config = dict(
    n_kv_head=5,
    head_dim=32,
    qk_norm=False,
    init_std_up=0.0395,
    init_std_down=0.00986,
    optimizer='adam_variant',
    lr=0.000931,
    weight_decay=0.059,
    final_lr_fraction=0.05,
)
MLP neurons of a small language model. Each row is named by its layer, matrix (up: input weights) and neuron, and shows model dimensions 0-159. Each number is 128 + 24 x the weight over its row's rms, rounded and kept within 0 to 255. Numbers have three digits each.
After each neuron's rows, "fires on" lists the tokens most often at its 100 highest values on Wikipedia text that the model never trained on.

L4.up296:127101147118126179151135128139068165116122115089146134089170103112118148112136146107139115127150085142117145131112126083135121138126137177072082176152135123144110153117096090093116106123134124140160127158147127128119156095113096108144162128121128079147165143141115167115114122165101141154120151129105124138129123111078118150132147161131112180143110144119103141112116161167173170115118141067089122139135132144160137109085123135124127142167141158130120166141146175130140124116098127
fires on: "it", "op", "ar", " b", "por", "ant"

L4.up406:114119183126122188119124155147083158152101149103126062140179111147147092147125133107118135120108103121132092114133179130153116083118109184139138161110127118134112109167172113135119108102121126138108174151117125179115144162129121109122110136142141124133151130155122114119124172159094132155161082067126146124106120144116110129103115169135104118108116127073121141128156150131145150137130121181101092118125135119121109111147141093165166150157085118129131153109124133133136092120143111
fires on: "th", "al", "ish", "le", "1"

L4.up342:174122114059131119124148142162103118168106124103124143130163115156131129143107105150107145132098127112180124152116138154104128078167080092135112147124141148088129095096139143149137112116100179165102120159138118123080148170131148101095141104104130107105147097138117138137132169106106124133118137105119117139157125158124132194109108152134144151103134122128140121130135129152171133138103141136110136095099095148186118132123121126147154124131138140119148084154157105091113115185070120
fires on: "m", " her", "he", "y", "1"

L4.up518:110133139117143133126161111135116160086090148135132138111148114147091082108166155109155078123135151105142129096162141124091075104111137105126116114110111118121162169102099125174111111101101186150076105158113091132125140162132127123123125131107150128164149105102067095129115140123120155118116133143156130141140141150163154193118148133103134119103117126093103087103136165120140132148090181119116152145150116130132107159155119112161180132162123144145148166129135129105124143126098141
fires on: "ian", ".", "ech", "ican", "ix"

L4.up429:116157107116104183129135136113123134121142118166160114125125157136123109104106158122120096118139151109136160123108088105165161149141114114114119151122118139159137096109125127104153158166109167160105100133135083119123114107100208113150173128151082119139156117101123129142168099117136157139172097109142195123166124184107153130130060139097105118128143116108109100112105090127107117123135125137118104136143117125136134164107107138124146130136074118165120172102108146135159106110132144
fires on: "st", "est", "art", "p", "le"

L4.up30:108090164109135164108116124138135144102110172127137122142114129081092078136110169081139115135117148126110171125131092127145133148129126164108131105125126129138123116160121142121140184130170141110135181147120110125141167124109142083117180147136152117123169121093150084138122155122118100132122069102097145136095101129116128111136115111125131096143120100119076124117123140139197116152133127103120133163096154110110117178152099134127112157180130118176107150167141104139149127164143127
fires on: "ason", "est", "erv", "al", "ot", "ust"

L4.up206:167139148130135113140160071116132142120111116108134153139103113117112107162117109121129119111127133149145151130142111069148120102146133108126109104152152090156146102152133129115104121121140120135110125099126132148054146128105142129153181081116107121112128151147163134142089083121156073142136099154170112143145152133139114102141100152125155168130114149150132201133165164146130108138127113166138124095128098152138096173120089084155129093175095152126137137135098131114161103137105151
fires on: "er", "ud", " I", "are", "man"

L4.up536:145147167101106155139131172149114165123099123123153138108127142142140111122145123135127125105082140108171102090103152146098147127096113136111162139153115135134129104103135154124143122137073181130146146128116127119099131160128099092122141098127154108100111124152164129125137129166157107116105136158151093132091178098125136189086109154105117150107099090152114134133135190135146118106128123122112144101166114152113154137143084086110144137142134127158135141101150121113114096200152076
fires on: "1", "L", "S", "le", " career", "ours"

L4.up103:146168129142108151125108148108141165076125108155136128071097152209112123139095145120161102133131129107146097111165113115121125105126117112130118141107110149145077143121107099160143110065070115175165126127130124103123118156113070113155120136144116106092133074137129139146137138126133118138142132078137129168080115112132137123117143135132149128096119134126097155100129191125129144117105137114112141146162153167154107145150130158156137152122173141132139111105110133122163110164140117
fires on: "a", " La", "us", "e", "ut"

L4.up349:123118167146122115123098090126124133078097140142140140127126109112111123107173152102120099138150136131154189115143167135113140141159089138107109124137132139141148077126120144098087142121108099170153103109152123094115144129100140123108115145091125121097136144128089149130165106096118157145153117169150078125091130147085101102155132184156094121178093107105121157132134135106150153102157161101137113125110148139139102107132090133127142186155110151161129173120128105147084102131145139
fires on: " be", "on", " represent", "ri", "per"

L4.up128:154107117094103124144107120144105159117121123106148121129157101124126087093147167113144100105182100122151131119102149112138146147123156145171083147137170119118116138160118119135112073142137071159120139134108120126120182117104104158153125111146126113131142129079112147147139163091097106166135135154136087100153149123060114149125095138124140122148116139137127133114115163109117114135151135074133124110136140164148135160091095173105151123130111151147106169133147048118153119120142128
fires on: " ex", "in", "ut", "ro", "ub", "ot"

L4.up314:162133122072105153127147162152129130129132143152100118117132139183095107124164120122087137080097103170150114158120141137113085125172169122132098145126163127137131154096125128117141119112088160135105134141146103122133153120145118116142175129144171125128116135085138125161166130120132116171116149146131119129202096147157055130101125135129106144166117127081146138124139119157125148120116113109113110128127088087139133099148105126106120142174101179122075125153127108110117141115141100
fires on: ".", "d", "t", "m", "E", "s"

L4.up11:076140097092148163155120117096117176141099119137141137100153121143113105136155103130146121115150127108133099111143160150127139115154188178147116129144125151152115109138105132098136100145145152178142106151111127120130130163129117077153129143145118090121144082111133088127136161087113107138108115110130129091099128124136113113166118124097123080139106135111057105118087159153156161118123137126155101142145110130102094152102151126203138140149137150141119154119151080084150132118130115
fires on: "pl", " le", "ro", "l", "-f"

L4.up430:124116159113198134161113141184114131104119112109148132081118129126137134137092130130137108123116107175140124111132183091101119124108152124146131143125114194140113139119147099118144137105111126140124143087155150092112161130116112117128101088125118144144116111179182096133122142135138093124163103137154070120131107134112116143115072135153144115117111125119114145131178158118128164086171129159100094145144094140101122138107090100097173124120097176134174139136104136115121111136136143
fires on: "o", " Co", " so", " Mo", "'", "ram"

L4.up432:097166138117120126131127144127129113133131147121100148095144112109105132073108149140149100102106101124161145098145183136155114147096169158117158154133097155155118122120107133120159121102144108099108098121136133146088147112143104151179133136099103167154132169160135098155157136133125183118126151097113101118161096099065070143142095132109151116136114156132086093136171163110114166144149102122146132118129132151148124133147097093109117115166107125148179121138116103107116153161120118
fires on: " im", "am", "m", " Nav", "ir"

L4.up6:146115127106104133107081150158140121117120117111114096153140086113114090169126141137135106113147082109080113156160109134118114124123098141125148124137107118149108165170095111115181095135102119141153112156113100162141110139122131100155153122172115103120133094139174157139123124138130148134124114150129082130134122178126132167116113113142104164102049065162117136085166136097111121151143152110118123119154113133108137157146143165143121124180088107134159141128138148110162132146160109
fires on: " used", "|---|\n", "|\n", "oints", "ak", " made"

L4.up407:130134121097134168162151114114149105079092125125130120155140159116072153102139171127152108120115098095130174140098128128097131152123110124082154116115124173114179169114102091138123142128109169120137110122099120123150109131122118136139142127144142119099173153131139104171145111113127135125140139086148117161174131150138134130126178091092119087105099138126107134135082126172101186119131090112126091112126140146143169127104094127156143124144119140154097143099158148135108075153155123
fires on: "and", "at", "ass", " am", "ip", "t"

L4.up588:142081188144142122119148130131086134089102145142125120114149125142111135127144123120090095115121118119116168148096142129107104138155087117138146180138128143132106117108122135118159142099159151154106153125136122119116111145067165107139148149139163127133166113120123175134148053093097135133100087117137115154163083136133109114172154094162087110119122134124127153099103109124142153096125125084139140182127118164134147109122079120105118090142113175130163140121179119104120134130138118
fires on: "im", "ri", " de", " Go", " go", "ized"

L4.up44:134129134095089144148151146165136104160112142115149148116118121165139109124141113158156109141120138091156112084165153148132133138132134132145123119142187133094152109130069125083125151116104140124094156106145112091132084130117087104145184112102116135102157170143137099134142141138130091114190123138156087112085152148118133180169160170137100096102121090118102104146123167194099142114153148133140151142135127131111161124132122113130133120146158135141127123103151111091110141143117147
fires on: "|", " |", " •", "way", "-"

L4.up24:160136123107119135129104127157117123126126134106134135081143097127139164127137159147141150151178208127140137093127151139091172151122167164094141163108141139128085131130137153116115153116136112107093122131099101103136095119117138124168107148129099150095123122094179164121159173152128168126123112107145118171126102098096111153161117146105118133119110103110110157122164105136170124099133155148132080162143113107137133109129140068102151113185118146134142163126159139123114082131128138
fires on: "ail", "enc", "isc", "em", " expl", "ag"

L4.up492:136133137132113127149078100132114060153105111066112150141156144161150076115122135141156165104135149115141172142111108112135136099132100135104161126094132181122151103152104155129147130084119172136126137130082157111105130123072148097120112156160136144109140137081105161132113129148102154154130143105159139110145128110145118092118119120080143102178107080157140138147130093153148128118120138132120104120147121128187157133108104114139096136147147118137167131147147134147119082144139100
fires on: "and", "end", " Afric", "ain", "ick", "om"